{
  "num_hidden_layers": 8,
  "num_attention_heads": 4,
  "bias": "none",
  "extras": ["capped logits"],
  "init": "uniform",
  "learning_rate": 0.0158,
  "schedule": "wsd",
  "decay_fraction": 0.856,
  "decay_shape": "linear",
  "max_seq_len": 2048
}
MLP neurons of a small language model. Each row is named by its layer, matrix (up: input weights; down: output weights) and neuron, and shows model dimensions 0-191. Each number is 500 + 25 x the weight over its row's rms, rounded and kept within 0 to 999. Numbers have three digits each.
After each neuron's rows, "fires on" lists the tokens most often at its 100 highest values on Wikipedia text that the model never trained on. A number after a token or word is its count.

L4.up219:493499477495504459488520495489513506534486488529491479474459517480484505542462494551530486511496505475526489529466491538513514512508466518534528498559522487505512494495446462493487481520520459445480494502427466495500510507482521518521467499475539477583527514462486507505477528527482479451465493467512498518493482502486545513500496489466458482449499486517460475506486482473472473505491560526527477479510492497502508482512479473473502507484582467481532533500490495509499490446488483465508496514496520500553503500478501474498494510517445502481460463498517516496517536505510565462
L4.down219:475506462522521471502497521496499519516542505522487476517502496534477476516510535500503501477490510494494486485518427506457486511506504515540472462492511494492453504499494468506522527548501510486475479495431451509507518501467532538486474502453492502521476471502486495502488480522458515506493504519493528518487489470492484496515525532515465526462506445464519467496544459511484489523512526503494489485511512481530505501496521496523507468507515457528519499492513517431508474490503518504480556465501477509488489473537536554479486525478499472540476527455480507511509504494498518504
fires on: "A" 21, "num" 17, "ca" 11, "on " 9, "a" 5, "On " 5

L4.up183:510498534526519540509545503479517501469508524504498507455514501510505486521512483500532537509456508467522505497503492517450517525467511529472480476511554509545531532517487483496514461535504477510523516521515467523494509513492542513526495469514515491496518475459502477518552514539529471476463472515539545499490502504517500543510489467515460486457489515464500479540467488465503460481505495478479489481506476492501520483492527495502501515467480436426455549477518492490474515478452478489512514470454532482475485495523485496477506485466473522511507545520507543502468454468496503522
L4.down183:458499476505525502491496511528549477490513497514477500524463489513563533532498472490507515495509502508534483520490479546488509513491521512519472481523492482464501530476532504501512506533498511539497519519519495553497504475559540479511490503506462527557493493496471508488503513542496503525476542498465485517467477487444516489541513510495466515506485471504492498542495500492515458512454528557523488493467478533527507502499481511489520496500517501515479488525507490483524479500522530518512495501498471563505541524510518502503498508491447518486454496443531493496492516536520487521
fires on: "on " 19, "at " 12, "on" 10, "ub" 10, "(" 10, "od" 9

L4.up299:584500454509469480511548481454525518451535515476536549528523563493471481500520468487506510462538472512441525497456528481505569516482439558482482541497543552537476480450500524504475529492521466469499474523493505484470498506553495493509528484536511546504501498486498501446493502527479485466538501499499503505546510513483475516528513492469456520523490501488532485462482498484490512506477470505511474512511432500512505458507488533518435482492484531523518481518539491517490499493527505439495518472496520482472497510487455503473485463445539490512514502510495545485512507494531480535
L4.down299:507540486461487471494499482503471520485530496508492524486517518499508491469531445531458503517512544478503516532506508488499499500499470497493473518507539505483501543494527526478520480518499502530494478533525465536507508544478555489487528476509529505513487483482543507519517469495504472475517462537489556481499535509503473503470475500520498471488509486507510488444492471499503480454516475569543498521466486528487531477469533502515500443511471515492499490484454477489490480474464486513465452506482563495454485504517488545474531464516469516511490517516533468472540504542509518481
fires on: "om" 22, "em" 12, "er" 8, "y" 8

L4.up827:439488483478531513492483498480481508508495496515466484505462479469524496520487522530510476543542507453514475508542494486516512537518502529555457468481506531495501488470509489487472520467513471557480472542476467513502471472502528471475487529529545524474484488491520489520500504495496500490505490479514477545509516519490515485508455498494517500496483483516478483454508512506504451462495485486495536473508478499480476480498529537507491552477488475478504485493493507481543469491483532519517472495448514516498505484475499472529541446494491513509494487457542492524530462469531492481
L4.down827:503503520539517501507512484502463496477534506453501468520544499489498519487473495461491485504502492545533546497556498503516515504476470477510500535497507480503463562494526438500543508449490501506505466496516503462549509497489502470466473498498476544483535511463548525484489488551490452467521524473519524495513475495500531517514505504529486499481489502532518535517527490502472526500483480474525512461524494479510500499513509510517525481503532517465523510487511503462549504525458484498510534461506463451490506518444507516496525494502532530520524467490536521472540470460502463492
fires on: "y" 23, "ack" 13, "aw" 11, "ey" 10, "8" 5, "ti" 5

L4.up347:456517504594519517477493471475524492482525510463495520529492476490530498519517500497524471547499496509477503477526524441566513509464485503530523481453521502482512511511470503502517513507480524476507489542477491511478463467443504551494473499498516513505542531529466466492525456495517482517483477514479477444507530457505498486496527496499480457519506434502502461484504484517517466486509457498496522510489487500507522513552457579461497472520525521514550497493478538491547463466520524464505530505437523500487504504498515501489521479459530518511524525509482471510489508495488577478
L4.down347:478505518498491508489547529460502510506522541535510490521537479492502489462531517482494516483482474542505480488521515500531496487511496519498509451516460478509468539520502421499493516493545497499504543493491553497513515521503498508503486506486523516486529538452525559510515535520465512503448525524526520530506508518496493507479524508487495493494494508509526533487532533470473512487482497451505519525485521477487501539493484498488489495489470495484483517503480513534464490488463476473519489489533491550529494451517527504531488503477449516477532517475481478493559545529466468492
fires on: "k" 15, ", " 15, "h" 8, "-" 8, "at" 8, "b" 6

L4.up823:528535467474516540552490558509531502477511488474455535490488462521500516499501508515488446503492488515513485488539448520462488508511530487541541485511524496526519475521546515482474513492524498496473520461455475536512525535516487509508496519522497466481525484503514527471488501514456518488498497517506493506516511469544482511497504523476528503482454497501459445497514497477480513487494520508491509508522490555529486493501523527512477506397533495484467506505515552443469474508448473508506463445468509521484512515541513488518516503490483502520525534470507534484484495494527502515
L4.down823:507513516449505499509461523515502463516510524494500510489422494459490467514489503481522534489466481454509480517506494505522463495516524476500527526465503524473533520499481452463505478517523482474529512519486487508497462511522510518541482516505490477497509503469477503511477469520495507492517471516511475497498498542582495508469480550545526433475545489493553467533521445508517494503503495504543501486513500487492519514506527558511480477512455475504459493509511471519549505488476515455459517540507487492494508475516527509569534535471519467485511477473508517495551491493555478474
fires on: "$" 19, "per" 17, "| " 17, "." 10, " " 8

L4.up127:546481546475511501473455511503500506461519493499515491512511545544484491499554461487498452537471504529568505475492528499467488511480508504500497492462508495491516495433485502516494478499499489564473454486473455471472502484514491507486454524476494519480495506502472523541489488493464519470521508504506481494514466493474531451481519536521485478442487526513500537494537501464487506500514509524512543476478488526496491540502502547527492477495488541515532527493499494513496524533519477504509484512535542481488489470510529489539509484500495469508506520520492529483524483518500452496
L4.down127:490484480494469473530460532506557475493515529550498518525474475520485524492591513437491471494476557499464523506480494495497517486498483509496510445467523474461477477471483527545547532530518529506513524534474474514523525488481535491483511496484512513487493510512533515478467487548501459508495533499483498506514461488489544541499471511498519547494494524484497525468541519494499504491499479490519504490520498511513495481507501456522490539447600472478515517477513451519503485478520509470464531484497507476511533514454499499519494500542515433468490508502529517484473468481511496498
fires on: ", " 23, "Mc" 11, "that " 7, "found " 7, "in " 6, "ed " 5

L4.up569:479528514481495502486474492526495483510508499514492515480506507536470523469536495476505488510527527500552456497538503491502523500473498531480496467490551500525452518537523495483495445491477500526469456485477481517485515489489515524471495515508482542498502523523513518487508477505514434498513516524536481502497484502521495465465518505567444453542482525507512488493524461461498471493487565502509557481486505481484515490509499527493515505499534501498509509460487511505488504455516509570498521475517525477460514537489526507500472505538511524485491465562503533477518471500462531517
L4.down569:498538499501473497525495479495497516473511492501478513513481484506511477498613527504487543510471475505509541525471511509483487476501495470537508492480471534487489515506478556497489503476515496455466552545499527499528500501503472497493509545543525484500496499505499514501501520494500505508494493477498481523517473488504496536495489489475499484515486451487476507463495503509457504456514478470480508488564486524496554512469500482494526528530684528512478486517462467496466462501501512469501478512500490572493486491505512543474495492506486493512495477488475477504484558501522456533
fires on: "on " 29, "by " 28, "ed " 10, ", " 8, "where " 4

L4.up341:466527482507489530544538502477530424524535484487492500494505506482474499583456511467460527493481504489525522484507472542485493506497493484478501518507466457486495485533550454547529515473488514517472512469466459509465526533497486491505487480495492475494532517489513498487528527512452474497484503493496504557460515544489521506484511463463531508508511508518522496509505471472474492514495480500477541527535500468483459495522513514508431494472450497528509485483492536523477542454488484517497490482496495466484491464494507493517511481516466446533479506504488516531536497496520546520
L4.down341:503498510508476487494487500497471483482502535471508470479484545505584521472464487483471589545530542477493491518502463484489543516488484471481452502449504490464448524504533441546512463468476529448471495485513489468473502519510488514522482512526476488508523494506525498502496507484511487517460485487497475538515503498509495468509512551466507488481522536496488439487459522515492501507505534503499542516502480477527544523517510494439535520493486512538510487521500469539523517527512541488512520472487520513480458506498485487541502487518529561491495498498524526514479487509526475519
fires on: "R" 24, "an " 11, "ul" 9, "erson" 8, "Champion" 7, "ur" 5

L4.up139:469543526527462525491506465450510549505513469475493491457420493511493531470499472468524487524469478520517555515524468489523508478499512520511523525513504524505460510539492469497487514505486510568500503503505447493472535543506490507530508476489505472519556494480432484519477520485491522513508501522481461483503498480473512494473499530480446524507511489502530514522535470510518529533482499466477510512475520519534492498492488513544455493508478457498522520513508524522522475539465464488479450498527513517519532526497492512516518522504485472526484524502571500530496472495525476505
L4.down139:509490552503487474500481514530467517507482531461479473534476469513518474541512505483510486514494512483520485535508550497510485517470494526436496489473507467491485510526459529548518512522498554494505492485501514518540522453530463481473514451475478495490511516506567472510476456501496507544516491517471528452508481527491485486532495468487508461479499553494518519514491534452491509507513479481497477491529505515505473472502545535479512517501482504540464500504467489530523492492492510482513513495426504480519494471496542501509554489499527531530487529478476521523484471492492503515
fires on: "age" 13, "al" 12, "th" 10, "after " 10, "After " 6

L4.up730:522493464464455518477522500491516537494528475514538498500506486490511457488482479523496512491504531528506513540493497481500514496492506557483470487493515538543492535511466471458465550470509461476509530524487520543496486486521507500494509507500547495495500534512561446485516506482535495527486440529528541545481487505459522521533522511476456526529529524530533488449473519512513491500492465472495503486460487514498513490474530536551436496464505492535510486530542505489508447489490429462503490511487480442496518553529442519471510498448494476501516527488520489549510502495503461513
L4.down730:526522519507504535508526532488541507537469557453556511520474485511510532475487495504482502505528465498479489515483517504519495483518527506484468551550509471470461528510463517499473513545517538487552521463456538508539470539512528503486523518488516519528476539499474550474517510547529500482490499513521503473506487483522476528481493539500535518520540516449516519476500477474501532476526466490508479522481494523496490498483531525497524500533540511505517489512486485488534528487479496559485482451514519488468464471506503546474505493508554523543517518486448525524481483525512521534
fires on: "om" 21, "em" 16, "| " 8, "ow" 8, "1" 6

L4.up781:480505478543538531507548558484488513488512485525460519529469511533468480507494463537515489512473551529502530515528522534524497500521542459481495482512461531495493491497507550488465495508480495463481505521490488541491514518504490477522471488532472467494530500477459498521493498501495481542473540512524500507491512518517492442494522541471567490495491514502481503505480460461511474473528466496508496493473509532507510523510490478488483468484506507483486508492530521497462493472444519501470481545495474504511477521490520503553500429469526442478498497430531487543490432515482454479
L4.down781:479490497500541489461513528464535529536488518487504518497487505502484519536456500457507473464472480499483477525572490525508474506485477520488485535465486508489509527461478493483524512478454508453507499465488460517486496507517530504501536501522547493525501434476534508557534536461524498505452528493483557477517523521485498514532503491505498474539514501528492437542546477484457471512502515505511463520528468464475543514504510540511498491520404505510516459529470506514521499477516488475483502518465531513507508498489465481482538491512499526536508469499518536515538503492551516539
fires on: "| " 45, "of " 16, " " 14, "votes " 8, "est" 5

L4.up267:491449503471515529509516507525508470484508506485541488472537502487507499513499499569494520511503533554551503454486477474549478519506467505524486450493518484486492441500472525488451452512499537472530457485528493528487503517441519499522483534471525542559524500464507523501566517529496476482505476507504551561530496489555485483490485502506518541471481496519529524516493498490524533508493463462496489494513537521472510507517506520498490518493495488495511534482487504480468503492493514510490489529539470453521510556527517520480516506486527500514467492487479511489469484514514530501
L4.down267:460477459531512530511487493546530503473538478528481527525482468486490528504572497539452469494477502453473526535485500517460516518489469526511544494500502499467526509520523479492469505487535501500514535516524483473516495498513470498458482476523501485481534506493495504499502538539480529495486516485493503471474508528487512547541475577467426503519557490514483508471492483499496482496478564542509543548521500487454500477421466467465516519498470500523492496523500514492509499513509464432495478524485495531531534529472503505507501542517491481466544544554500486471507463514451512450
fires on: "at " 45, "ip" 8, "im" 7, "/" 6, "At " 4, "on " 4

L4.up458:526550515484509466532521468516467477490537523461507514501543447577483504486469485504542506471445487494491466503526493531486487506486513527486510494510473515511496499517468522477532480502527482491499500510550448487493515495510510490524449521523461453513507465513451494501486537478461478516492515459510488514466508507505541499481504483486496521501486525559497501533508536504447442467540474517447519499477511530520484514499528499480486434523514521532516461502477523515469492517511514538508531501501515486470506538495531502474499458504468512498479518498493490493458463510464487488
L4.down458:467467474503457512490453502470479522490490513529503535483461499470509521458490501528539510473462506534544509484570468459531441466466505531521486543491501524484471480486517526492483510526485476487515476518510549489482555491486487508460542476492495508491456520469484534513505508456539474484521472453517495496495525508504496499511508561493493479528497470537486482535519535513529534508482502481525507462496478446490517487501500471447474537502481460489530513503533469491488535514503472514484485476462504502503500475466505508535496531484480499534503503528516478491458515497484501488
fires on: "el" 34, "er" 7, "in" 7, "en" 6

L4.up427:483476482482494530480464511523498463497449512513516529477511524515479507529468514465509484491477505490526515524494505455515514507480424493484511517521518516503477438508477456496560484486496502503488552489560516459500491515515538500545472456496511504477525505494479463555508526488478463534505482526526520479474527522493515485541520493477490505543479528498509500516482478507494490521538460478504483540505480520551517493534531527458520535462527510491506474503484490503520541472522536493485493520546497507479512487508525494459466455456470478511521539506505488480497486466509531497
L4.down427:479532505554528478508540523515464530497523484469534528515449532518544495508478535507495478525505549462458479492537503513471505459444496484504495536522483489501476525484502539497515479504519504482499479491452503487531483534479531472508532556481525462526461520456522577496514491508519525535464496528484480445489552470521519554491520505502502462528479484515487508554501469503519490486498522488479551481522510492514478547492488487483499532490470482457520481484471510471501510517484502452493484502505495468515520493492478447515492511508473499499504526479479496481528529519470462474
fires on: "H" 35, "h" 20, "am" 6, "b" 6